config.toml
n_layer = 8
d_model = 256
n_head = 6
n_kv_head = 6
head_dim = 64
d_mlp = 1024
vocab_size = 8192
activation = "geglu"
norm = "rmsnorm"
norm_place = "peri"
norm_eps = 1e-06
positions = "rope"
rope_base = 81900.0
rope_fraction = 1.0
qk_norm = false
attn_scale = 0.125
bias = "none"
tie_embeddings = true
parallel_block = false
extras = ["capped logits"]
init = "uniform"
init_std_qkv = 0.0252
init_std_o = 0.00514
init_std_up = 0.0252
init_std_down = 0.00315
init_out_by_depth = true
optimizer = "adam_variant"
lr = 0.00122
beta1 = 0.9
beta2 = 0.95
weight_decay = 0.23
lr_head = 0.0117
grad_clip = 0.5
warmup_steps = 217
schedule = "wsd"
decay_fraction = 1.0
decay_shape = "pow"
final_lr_fraction = 0.1
batch_tokens = 131072
seq_len = 512
doc_mask = true
train_tokens = 868100000
steps = 6624
dataset = "wikipedia_en"
MLP neurons of a small language model. Each row is named by its layer, matrix (gate and up: input weights) and neuron, and shows model dimensions 0-127. Each number is 500 + 40 x the weight over its row's rms, rounded and kept within 0 to 999. Numbers have three digits each. A neuron's up and down rows have the sign that makes its largest values positive.
A block is one neuron, or neurons of one layer that tend to fire together. After each block is what it responds to, as a language model described it from the Wikipedia text at the highest values.

L3.gate198:507445496560521550564500460472531446584500415522521484514555468485527523564540498525553596456548619554531538521510430492552466525502517505490569515435473410529523561512508532424527550451563446522515486536495510471566499498464504482447513509464446501593451514495520538503503443458429558437471454456517434546496549518533472499469534418500531457535464534524513469460479479517495516462484
L3.up198:540533510487476508418478488435532556455512445472492549545531504488543529455472512508562482466534531532460507509495493538517434484523504523471520521454476454514506517510535442479525576461469483562491479502483527519549527491449480535521510533437493570525490491450464450511445493581480438526480542549482502579429438445584510535498582523561505511442501517524480491512483550445451492474530
L3.gate412:536516545561440524528523497506548506547476483556521491461594584487465477490522517563521480478552499519519481452543456475436466529500444474500495513546470468497551504543502494515532525484428550504532505438527496534460593497545510497430522524454459584532575586424479452456455451515428584471509513520581514504505526543555489507477509509498449507441478478486498492474493497467552469432458
L3.up412:536473465500460503469524498503518550521453531517480505508514535453542500507511469476497515515502509507536494474369482476592483498524519547505486509379459556531527463450548505467500532470486496472471476502472448475451470510452498508539489451489501489556568492462516484556511513575507520490468558461566462536489483536511511571528470474507588496477509537587525512519484481442478497473514
L3.gate526:507552545538468461499519528552476468525508428457512537524537505559525476514434481515484550523541515466504573471389461493483476498559559520491524461536462443458434491477559512490537530450523464487444571462511464451580529430490528510491540446445553475576513518400506496511521538481480518482449503522562512565458509436505522532570469462482496450520570521513497521525454508499504486498419
L3.up526:520545504550489499438562534533474418524498471521472556493510464509464500529490466512468530474567484498511470548484430495476446542550526488504524533486540489464437485499491474480484486482457513539425522505493485442456489475483534505535518489502492479558525558468488489456445429527451483567441517485571431535414537536549499491530507486516444495466459550560423475513540368475500488497492
L3.gate925:456498507540497514490534504510543555480459498585500500529565497438435513536502445449483530510461501445464563460511411531482414472550484547538467555584473467548498461471494542524491479470464523527551448468540545434436529520495512532442595471468439590497538401404529564437550461556535508483517472524507482458510457520569451486393513523526488521532507546559484531477475487459527513447523
L3.up925:515506555541442534490514494438492533506525526406511467526482552498497503483495441472552556497484535538545461509448501434531406528569524439506513510504487513568462499500483508515583555518517490501564509420458510463473556443503478501491461434475516465492553494477525489443485482470550516420527519495513504480479508467614508548435473543502475540518552499480506507542501575402455567492524
Description: Leading digits of numbers

L2.gate332:470586553501517459478421529556510413483576484584563612463438472514479521441528472477560419426524515526486479539567501511457494473467483494498446476507400549505557531523517469509476563514492496416527458468509462571543476523445556512477517434484591470490480553548471510456480511501533502464496532543540527483427515510499489598533485556507515508487534500423474455441439547457491497471517
L2.up332:465497511489557466481493488508470487491519560512477493497552488503521534484497475471492439455465571562521603485504463486476464475481525447407453566591531452500525508471499537454416506479489476481482574525532526496474429463467470518491531531458494493521498421539529511535455454558569482473444551448568508541535562498491550505482457471481520520487460575536541494475486545533482464474532
Description: Decimal point in numbers

L3.gate445:526521514599508514466506481558519516461468509480507500488475517479520524493490517520570558508406492544481505499518498591599549511565569479530522491460532499518496525481493436586495538485544518446522532469477500511497470500482478510526507454512481516562533495455560429529571496564494588514548501456550522545472539555494448494443513512490518431484491449547496600495509485493553562507483
L3.up445:504447479470488494476498482443470552478462520432450512468490576442503444575487502504469455533533498461480544498452484503506518542524547440481507576473503509484499526498540476513519578505472466507510469467544496476468485560451418584554437456535554478557531556466462535530549469585492505515497503507571490554498547462556467538442437475464534471549513539560359532463519493492542512534480
L3.gate483:471494446437496461554496467501562492560496469504473571482507487461524505509491533541518509501533505549462514464507506524534543475533511469543556505557530489541521459427443531571526458518502495537440498516568428473519521493470539417535529503529478512519535472454568514466497507444432470527447469488510478609566502538448439623460475548473492487500525499489522553490590487487539461462527
L3.up483:472511474509456552460532528507526611463504554582523453495505513453432516502495523538474489515508501493497476462525470491488579550561528435504547481486448455497542526541529489489396546506482482494451572505481493504394487459459480493533459513442537508587539490522520471526487469524457537473457512516472606580528547456526534450420513502512514503477457567515512569491472543493519467500490
L3.gate736:450490615424465559476465567575594571528524495550518482472458508507502534548455539439504556491501495473522444476475507523502476516567486526502494493511444410457574465522572503507447505402569485474514514522486503487492560491474457485486460564485450567520557489538522461502478443535470592523489511435455544581505493500532520536462526475533492482524466522508437519505509476473571554493516
L3.up736:452503546440485525516521479592583480504522424505597510449539501558474534437509494459512524506545566472569499515462505485524539492530501443538565493496457437475558450543466562476537550557494558494487545549488504499464500419500461527483454493530562539572519500500549527449515476527484526489487460520443530489519469491532514592406498474549435485531493528480480433469539499494601498453441
L3.gate990:482537472480471491496525484570480608475484459499489524509516564503513542494495470481523526490468519569465491432539605546524576514588595544500543573477500512490513474505528610545471545521465476503547550494462542479506471411484491503486523493532536501507581432411479473484554481499472582453544476539466570551500598500510466570459451464459499442512476458551443562445548570467500561418529
L3.up990:535516460534544490563496489461459504542451502507544429446513500505548508461460496440468496597502445487439461568489534498483430509512493506574459439429420482497468442463524471547483544464567499449463473472482516479449504490485524571473457501521564508524526496543592482477476610437468492466449487482524519553501440501504510437480496498558555443454550428513547546549542482517555507514479
Description: Prenominal modifiers before nouns

L4.gate142:495460485554516477495525441489510518468587438513515577435554481479515517527502529510488549578494514535464557506494492501495470504438531433559491507544485432463575514466445544574596482486458478470469499507490449487470601495585486458451549555513524481447512500524536396516514440515432563509541469527503563526524537496520533589540493595520480549453498504489496519466522540564502486432470
L4.up142:533488497506494430454554455531516508462481529482488477442546397414487564515479475521516486538516408547496452492521494503401515571572528520499505453492534518496517475529502525493524483524525505482454545425513468527514519541501485517405531517537528497545514519522536543491494533475463438510554474518435479464513507532491534536435433510510435508533416426506401523522488488504516498591495
L4.gate167:516551538488459462485526524613545541498491507445440430494443536499500551489535547465525520602478556513529459527508467508526517499597538433522561526530501467482470538519474447476573439496528473425453483511565468480537477488512592505531533557464528512512493506416610557525482510512454523573435453518574513525517455472536422492525461472491512518435467539511508485439540485470488527495433
L4.up167:528625470510475463596477532495485491556529451494522475478496505514596476442483578481556482544485417470502463601490496494488515447481497424510495500566547502420479482476409538495546486502431511465573535537522461467537455478559521476419523533468451472481540498554497531548515496539495472428461531550467496479502504499485477495514500563545493519452509484464439471442517495446435511485506
L4.gate224:512555498540500504538502477506569456464479467478526558486503495466485584490497563519473498481505527506521540533522510507491546437549526472503477453491543479591522486549481528479460465502429485494529487420469560439478525494590485506475453428472525455607495498519529499439494441520426487474502472525495602516492522501523450488445484572526500524478435471446452535508476557513471524430566
L4.up224:517532545548474555519533546464538564511480511486510565529499487452510463521508499439421531548550459544462553494512473453451499491499449568530555425601477448519517511481504501437518483509511541475517400452466492372550535443487457554451542500542440494542462519478422532473507499544509483558515481574538483460483489551554485486553481502489481465523464485571550491472453587437536492514445
L4.gate257:503553548492487469484565471456487475485492438493562518483524439512513503565520493533525523437486553459523540490523535486489464459563531436498436453496466446467465459498467574446555549527465520491584581548482455468529429435507473499515458518506539485598534472447468532548522467478536528508576529530465521496423477467442474477527565496473517430444506466524495469476518487544533468498434
L4.up257:527463499509488495535562480581523492579510548514516512448479470472543549469524489483513502511463497497472497465581488536531562601512485496467495500509509464530531564512488484497524439466468484546537544494526440435410446563519455424464536537462500489539468432519542447515497508507497524503559536476486497483539523382474470484467490518494503423608407444500527525565531465549486461502462
L4.gate291:516516541515405487459502524405475526521513508499493513553465526475442485517471521448500435443441432447460480502463504490512515542575568410538427516520478540514483568529491486492510523503507547532516525486538487570474552525520543428525569529429574384513453466502466443508465454533588494517530487446564397497488504480553463523509482508537471499517389486485486510496542583486476489434497
L4.up291:488475459398445516498539538516441508556463546508457519487532506573442408507537546475484516443486577466548534531456520477483536532533496469529514435505480525553460480490572551457441581476479528528568562526486574552515509507513551523505451449546473445473507532495413506522526509534478538513465446469545386552473448541465530535544459536507423467520458489563479497511544497454454485446486
L4.gate298:480485539449469486577487523545535542498521561492547462491579543456402519481553540502502584521493486466585540466569460482481515458440511488589450513480475495491437450541472553456509507489543525444438553553427503510503561434474465442503471436503552541559546463527490515590468566490524476432497498477474539564460588501524478520529526493474470540553414491491470491483577500450539475546517
L4.up298:557519502505488556528498502492482541536529529509536542468533441417456417479482529491542476499547459505503567543474498483570489405513497464535505497506529481489561458543483515489522501500485508531548516506480494508429494454464503438598499369480544540466526551515531457525461554463456506485429496457496511494430471604445507529498524519501499507551553468430521483425415506523538509530440
L4.gate306:528491508504518512463486472504529499444483500484473490568492491456491538438483524541499516529613452503524493492507447455556535536488502447485522491501509472486466495514552512509529527486412474454504590517540517475422486480578482501478549456542531552530501505550430497514480483481512454457549505463518557426504513526560559564456467538431546491513396555529480499503496506487519537475505
L4.up306:485479550527534527501503495516556493512471495534467472539416487491477532470549481535472471454591480486476446507499453475542490522467519498549449504481533516452545450568603451491553424430512548455528484503560465488467515509530465502480541482490525516433527529550463445397460449529563454484513527530503460501478537509476505468520511558485546479480424507519484494489509501525547570496542
L4.gate596:554491503487395547510476479490508509513488466455472508492473524489517569480533569462497524554484454478597446496555464526516459513438494466519455482585492416442462465570476553510502467428526478508534587471536560442530486481492443402489539451503474482540537459483488514421457496478535504532538515536504460455450520431543410560460458555517518504512502479455437495498469525436506530557526
L4.up596:438592482475484481523476548549512573489534532482473514541423514456485539474578493500526484526478453545491479501541507502358540525455518497524470493554481507485482369562466521440495466583476529550508491513531572494526476513444490524443526509512514506517466442459527477541534526479448495555561457428469485506500473452506518488585492567549543473460443465528470481533502515513530492535463
L4.gate627:533603545487496568517476486568550525501534502480511492427479543410430456489442448443545454425528503523513471445498505504573495514475556507465440561496399454475485520483443489420498498519491513460503496475461491501471533488517495541492506472532502524560503546473470479480492513502439578511503566545546525546516502432534469531447511615524556423533487475532488636470487519445470492474484
L4.up627:470477502534437463556461518489472477463554579478516489492581550485484512493528482422525483540536516485584447480513513477518447487468513545514481520428514445540529472547510521402531483486481534526578462470448515459524603498601550549520563557500541516504417471467416506540488482480510455413433506533472433475516459530528477468497553549492523550555485478459475506591421482517474481470539
L4.gate672:460394508460466523509528530572461488535524502515546468472424406489458563515537465505536466484468473491559460456500433482516487559502474425517440505521462434520455536538502505463580479521452466459506474510431484509448537516535448540496451479429466436527583446497539472460410447440467537503452523505543542446518404536471450492533481520522543464521479473537543479510479490478532532454452
L4.up672:558551561521521460452502487428495468556524445535464510500492534587560499417459462553501517529462430521489494496529566521446445550448550497569512488511506488500571521536487477455531497559543586435487575439586542506552485536535504521494474563476551496571531495540544453516466547510512514475490473559538398492502527501509456562538513544578505442481492490554473512493509543562508494449509
L4.gate716:526576572446433459537513533543515495516532491495517450469514519475515518429452477480558483457534580530592508513482450481445540459480557454517470497535506477587439423546442564485457527472428496449516456455425493450491509470517498526544494505451537481469516484485454416559450499474501478488484468488502550491471491472513412542445452516517570474450450482441475550428513470567435467427536
L4.up716:506493474505514492454481556558423540503462451549567462547541426491369482481547531518598515446587450475514573518511560514537497532519495541485525570461479493522512481504474429456441464543533482501496493500524487564467523493513472526476495526536535480497479465452497537512453499541456525520477543517532491516533516482477474435478569457552488497459536522418531492471448579530517516478505
L4.gate771:435505546520543508479438481545463468525478506484526427498462418471482531481479461476552511494507533506498444476509455442450562450494491485498431537474563439554511537591455507515566532454465552476537491503556454468469535546524529506504455446561502532561504456456457505432469465513490512407485552546491507477516471506558474537481508463561465541516509519490549493561485478484459593544444
L4.up771:502524513480545557417496518517555482474483488539513573493494541433482557533458464492554499473449485514576486564517484473531464416488576566433527510550399506472474445498474465490482549467437535491454596536510468488448527533457487610430521481514518424487506472451527428500482469532567519534545461530507522446480486439513486533550483510603526496523521530507456535440534498587481464552515
L4.gate830:475528539465508529462468498525533573509461499534516510467565471447516440510498493496551523513432472437470435544511455560469498450533534485507555523484481466495549578466425529531488407564508528541472558470538549535484426499479453601500497428455490496485518459465566517516510508491485517523506482501510470490492500482556535505483463505500558527460479529407542507538487493529424564532440
L4.up830:513544529457561490530470481502523475495506461527494531448476571470544532514484471555483498499470527425485536430496441500569469503456383495560506455520534504565565536580506468508525474473573522498467487538521547500501497545502462488459478538495514489595501458440559460519442424473606448486478540512473496471505462531550463439402525547555543496489524521490536541581432519547462517517517
L4.gate911:504523510524501478471394427474526508614515476489584525489529410456465485475489526545539483506544513523519484504502473485561521497571425473516489465515537480470526466504476453527554533531470532513561559464524474474550508519534500433517515454521609537594539512531529484480497435506480498478481535527573532464554533463519476524451465489511470445529517500503577489451440523498493557474481
L4.up911:414532533438511538516453509500463583548493531556549563515395449508476573458530496491499554496561459496556512519512476454499433450462547479446481448506469447446512456501569445476621513472510471479488438466500519470454560501420470484483540491474485483563539506431559469535489511538514504479459448443549502506461560439547491478458432519592528530481469537537518520509507465418485466470529
L4.gate963:519503553524472485520502560505549515518554458468435476550501561492448529537513486479505584488513495491577519526524504551493525480544570546484500490497465461525416535542524443489489510499527568470395456559481394490545491563551564456571558470541583485462439523500461477517572456565554473516434421532522529549536496511487535475535468475524568485473485583433431543495530483516522488533501
L4.up963:513452489463525479522464548473559482508473504529504461521450475538494399448514466561498506487507458537518486496538491520516534538526468403526482555581501465517549506521448546480497545490555543446565474472529480434441565467454523479502500519531483533522497468555467472531438483502502485530447471483496551510482574526511496556503439453596552557476528568444504495488434541548483592461483
L4.gate1018:573503496494540486450479497456534467423444487520527508510496489483486525524562538519492507450502555473551461528568501539525480467420547518490479553506546506503482362549477470537510471454523542493466554542527460477469549447496538589437582480482465488505536479522496539490518571440501485507525486494520538511487512495517502491529476541507571444525467471480575476481460504428438464527504
L4.up1018:449470534475593490449428468535488546540504449526555509508480516481487499496515470513545472457495533522530483506542454476483533451471591545518460509540539475438509455500503462521532522552466469441440422488570501466463385416453488518552501499497447573463492411495522517512531504542476499506628481492494516580479562446525480449516449517552548530470434501522520481538522530424491480452464
Description: Decimal numbers in data

L4.gate84:473486528492434436475442517458524510490481472466526472435505550528466456564484483429449497559485478513517404526485554591550574440443527453446532462563448486534485476473443495444542524476496491454534475454486451476504440518472510525423480451505481471484495542414534499526479558488550506497493524483484547559472472499477486461505498552493511506499490510548504582517519533489459474520487
L4.up84:560492516496458450501563511478559489551512439503443532471522513594513475547500614450499492456509510497451528490468510479517468516525480514426478590528469556565436449526508510505460519623464521512576507529478550526440510503494550468427503513512502525552439545468536472500524476478413493603468515449529575532537533517521511487497458463515403525518529486487464497493533450538533444542471
L4.gate87:557497478537455507460511476439505508521535502495532515515474445419489551498499474505486557612404538531458496502476433499481452462493553480545506487500415459593485486461447487543463451503484498459516417461493492536485521584497492520520559495493484531512486499583388497509498533454460487561510547497484603495512457458481482507496565425491481542463482513514530630567449373480451458426456
L4.up87:463458502444564528567531504518531473491557556582480496556497491469493494490426497548494478513532441444465468508436480534538478482510459489498542530464478506508501446456498539469444577528503526512589521479506482571477529473494420500485512481514542482465554547482490497479398522507508504529558516513553424593430541495519473560504455468490424512490513548580495559518491460408499503514550
L4.gate119:484536514505447495580589508468535584459482432443563510437522526519495390497454509540521554521464488461492491484477541487451484571509520444472551533561445494571526501529552552514467550493508551488574511491502498441531512488487499518423474435462474449495507523513496458583573517508518518486490526475484526557511530483535481576546544482508432496463561465507499509505563487458569442545434
L4.up119:402522492464509488534510406559487464524474453568543512458484476518472529456526584469515518504460462500472480464511458552476453430518539464523566483573514501508531449461540412425513500531512478520481428524491504524451563529492529488503480549501567460560542541483485552512533491510461492514531428546434463565421543536512527486529473527486528517507527424533492480463449492478574507398431
L4.gate185:497600511513511481544576502506458486557503544494490535411475573440570521532473568485508507511557541414604544484505475502524521479515532525526414501555520493488414458497529564476542467402537483479471527596533526418486455502500490468423458476491519490534486482451459478555480527440556485415536571529515508482500504534517430466439501467474541450538532495506491490486552467453440449439533
L4.up185:477477498530538474493562452592507514588495501489544515518421496560540527520479509520550504478470518546550466419480516524508521542538548498519506487504445457450550453447485513518505492526559525474469400414521460495487537425493462523440476539519557464547468512456471477566523574462585460506508470528567496504488565478485429528481488494405549466522511475509553431473584507416440495480548
L4.gate340:394469489541503468585568475461501548522438486535552489452538565453429529463480482463448489457522465515464572393532435559473529491484567530497524485482511500571490466477445527546511524514468429450472439530556527529495478445487514486436524522519476471625476528501517445514527531565528493542455474506491518542506455467478440517491475502451525504451550506438485485507562518516500438472459
L4.up340:506501491456408517488523477480519516545599512446562494479530573503474461513459417491475479522523571438545464446507484457537466436460476478510489491549547379459455514475570446483430556434485514509575462512549453553539510531527523518502436534468561521486515526513541497468535544503560499515531469516479510541520493572506482509441457503543557496437467522486465498515477519473488512553528
L4.gate350:511525469482446476477435549496589525476558458445599497503467548495544504509504501536518539570488473518483497416486554578506544535580497464504517536475452483483462445515464473511476487512541442481488498523496508502431476503460531481538510458431482542502454554503553485555453513528509572518547514501460438492535509451502452566456517433492446424478473477544514520523533581495454457468454
L4.up350:442504473462460539524500532526495497543470484540479434529514560527401399518555585496509561480446517575529524497491462534507530510561572420478513539486544450542465496457499539552489574526536500485440522513494458463492503504582460450526514474548567516570578539481439485510577469498511424515470520585497463479496489543501517475485431549504529522521526548507430481479534487511502528501458
L4.gate396:416464485451470571521533575558554513452472511425469457549495513547514461512466485579481529480496510503491447510470522479531465459511490545433467533387485502480477448438590451526396537504490508480494455550488514472552484465515438545466525537496479555558542497477468496570492479450497485552457504508533460459496411530475524533526405468488493500500509551499392542467494512449514485529543
L4.up396:525426446524479478535495560533543508537480523523514434497556552451530402526472584549449446495512520447447537551519518541465518463481479498509488492510542499496532478441514516470527483495503498560554438552491491510488496507494518459440481594461527519415463571514450494440484539493489534517503461498498487465535515462449539503481519485509549480467519547508520502456542530564532471566435
L4.gate417:570503518531499520502457460377452468492527450433505534503449457518511488545480459471474468591512456558462416485491488486444515519519473478506494547454473464501543439460476517528479546512482404481495466518525437528510583504585514454448501507438486519525501571435478517528516457567509509390490517552453546538486455515515491501494464519581492537399450452478524528552473499463462442469542
L4.up417:431497490578509499514396556458480554496540525506510523444526496453506497517523550492512546615551516525505450442427503564527546521499502578478474539492492488524487484522465480525449490508489553498526420430526473496453460503561481479474551507431531485516480525571511470497527457463488503479483502430473507517574520531495473525407464526461549524390429490513460526469546546507467464479482
L4.gate547:532509533490480443518472418523468514526516422538485489439472485479564464493562487522530537491505429544491520459414498478492520475531498488525516558501437492584575478497403505488472518496521498493542504451514488621524501471553492554514493483502558534494515419455436431472497543506519559590448453489555519496432467478451426581491483486486554517469533542418474496459494482498475546388502
L4.up547:447483480485527536503488481556539520527470485485521507498504624542505449509472521454533533509530499454544473554401528486525524522551538472461551478491499479536479474505547505563479487514460463529521534515523512469418498491483457490489550463444508493523512479497503492491537507492520485524424485449523535533543468441535486574451462440445451431481602422476458444534504573486475463550507
L4.gate712:494443498544500469457524507545542512505519460555467612517492530485418516541531428572498521520541499473499454521481600514493445585557499527463474498495450530509473483484448531492506479555508496458470451496551569470507465554448367452530486510439477547531477484495570547466515526452545546543440491466518515550479447464493481526468501457446558502480554533531519470431458498440543510552542
L4.up712:507519503487440531491503505555482492506540565455486463417552465521520534563493525571560461521493444556518463473531517504499540527493404461541441589595470502511483467502483460583445574484481464532423554479509548515476538497489532486520497498459546444515446559537523474493563488540500492521442448454466540490505500465438407455523523508469601481530475543509494475537519443519539433483530
L4.gate715:490508503443526503486509499582470602575508442415528537457554500392465502427536513464490482485468519523476496468487532486442496500416546473451548500429521521550528470441429542462559565385501553530506498563515534464462520454448478532425470462521503523541535584458527520454545520437569498517519517489475471535527500515479458449470521497431504477474468548480454553483588502504590412586449
L4.up715:451484493497475495451543512440439509471534499490557482493496472474523466511525428444433491417477507498488483516472475452503408517507498478467547476491429542555482451500542558535474500489538476475511528507494536537520520511504425495434480448441539458525519551519425513434436514548545513522516517519515465476511538463436459565538438551536418510582459566553547524549543542555544483500523
L4.gate885:509546529511533504519446526421514519458487532468500540486490583526535570523542523489573573487473508516489506498488443556457523528555585570494454459518510474474535432481484466528445488408481395446496510470530482510469497562531515526514536503506561572513486488515481455464484484528506479450486496476550566498426420508521513459511481521532468484464454471542493564565419573499497409420460
L4.up885:487462526556522462590552497521528634507532482510462447531529420443531572496475462546525568458507411544466545497499493433523457557570495522437527511505517509472548452468455516510446494493477479503480473442512461476532540517559465455392550561499473501446493511526537475512482480516503518606460493510485532508539438506496521470493548476521491491485577579514432536509491471520556493525473
L4.gate901:524474505493427484511468490451477519501456473544513554459512545505433545519485496450543547462534523521520503540516509525526496542491540520503585542546430504545474500446500508518446500517498470463528508418534495428505479546472481562458538563546490475548564540533413486514481575497479541536451480545479461559490513453516493492446484460505520446496466520532484552546507440503517486498434
L4.up901:542450472483489493461487511441574534527514513507452514548462559558466557504498500444521470404499496459472510481497485501476464426504515438496533434485504440486557474461509477484535520550493498448472580525524476483488555519524559557471498532511467539507538440463426456395528481562540519568433444549532492493442535433471514508502467538502496549455485539509442496434496420532488470435509
L4.gate913:502485502475423459486450495477582509367508553426557514552487552480485501535520566474478502542455501520481540519477547520449473493484506500505510508423480532576521498537539486480454580514497536456520468490466569517493502453460452518536483518556515466552485507519532468494495482478484582547552544471528465533479514444523394500438551441454457564538554494520452626524533533537508462538469
L4.up913:453506491509469483495507477475438537500457429542493432488498495546401524528432520504507473570568458464498455535453443482501502502529524514500466525480435510493432492420495512539562508443544568505507491511578545467537494487495493464539453438395527458448541476510572421480393560485538445481500507506484547544569434464521501531524515503525474478475575502475465477472494536547511424470476
L4.gate943:479493501550522489587474443559475469482519555481535514476464497448457469447501452531437573491490514475520537483460526542505552472491499508446493511523519467418449474564484476519528456483483497507539461521446464374494566430481474526516529456450557444618542487494476508493468495523458494563548485500499486490546445496515544474529511504502472468412439468448518494513537460526556481543419
L4.up943:445469507541465496541554528544471535474465468509435524496548501486443612443443494548495508427445527495549431546457518562531493522468468383522583527553475493527437454506421488546463484517456495439536460477470509504468532518501493483479503514411482487508500522496555577548570498494459547613496488553518459535494474483469473500537427508434528504435469575531508613549475491487481457539560
L4.gate999:453522495487516540542498537483509552534477527428481459564556493540431499514496469448553577478476453520492545519477431614516532480525452432475451529467466482549527556489521477464484466491510510493571487544540472476473478480539471555525495464483527499520576523469477494451483454495513549498462485524515550515472501445498544459433406489562500571517444533556481583522597458476520523494490
L4.up999:526504470457435590545498505589482520548524450570475439484459532524507531523483515522563518491565569511456468463429479507483545562504604477511498519525538517532485463438532510526447449514475506447516508500532378558517493490527458532502484538476526525474517494452502442518522496465468483581535469504543426494514484426462477495473527485507483468528529562523460548559448520528507534406482
Description: Superlative and comparative adjectives

L2.gate497:482560475500522497523554464505520533473527480530493422536591558466537465488452440615622483489586443519453516550487485536504491507508535404483476396522503498508544418421505450550454476556500491547474500502466480423454466529462439489515530558511511476581548448468503481486488469448505488491463468554521477537523539454481503552514476546461534494456536516521450492534551491547523508504516
L2.up497:470515525542501468522485520537499583497517480556533433479472509500495519526486493551500483516497447537552515495458494483513442469545578473465544484477447438526520479542479425469471424479503507465469549520516437486576520531498475492531494494478540460482455449517472487499568494581441501470457484588496518569540456487454467546485449432463525523529420440510476569445380524490530461449520
Description: Prenominal determiners and modifiers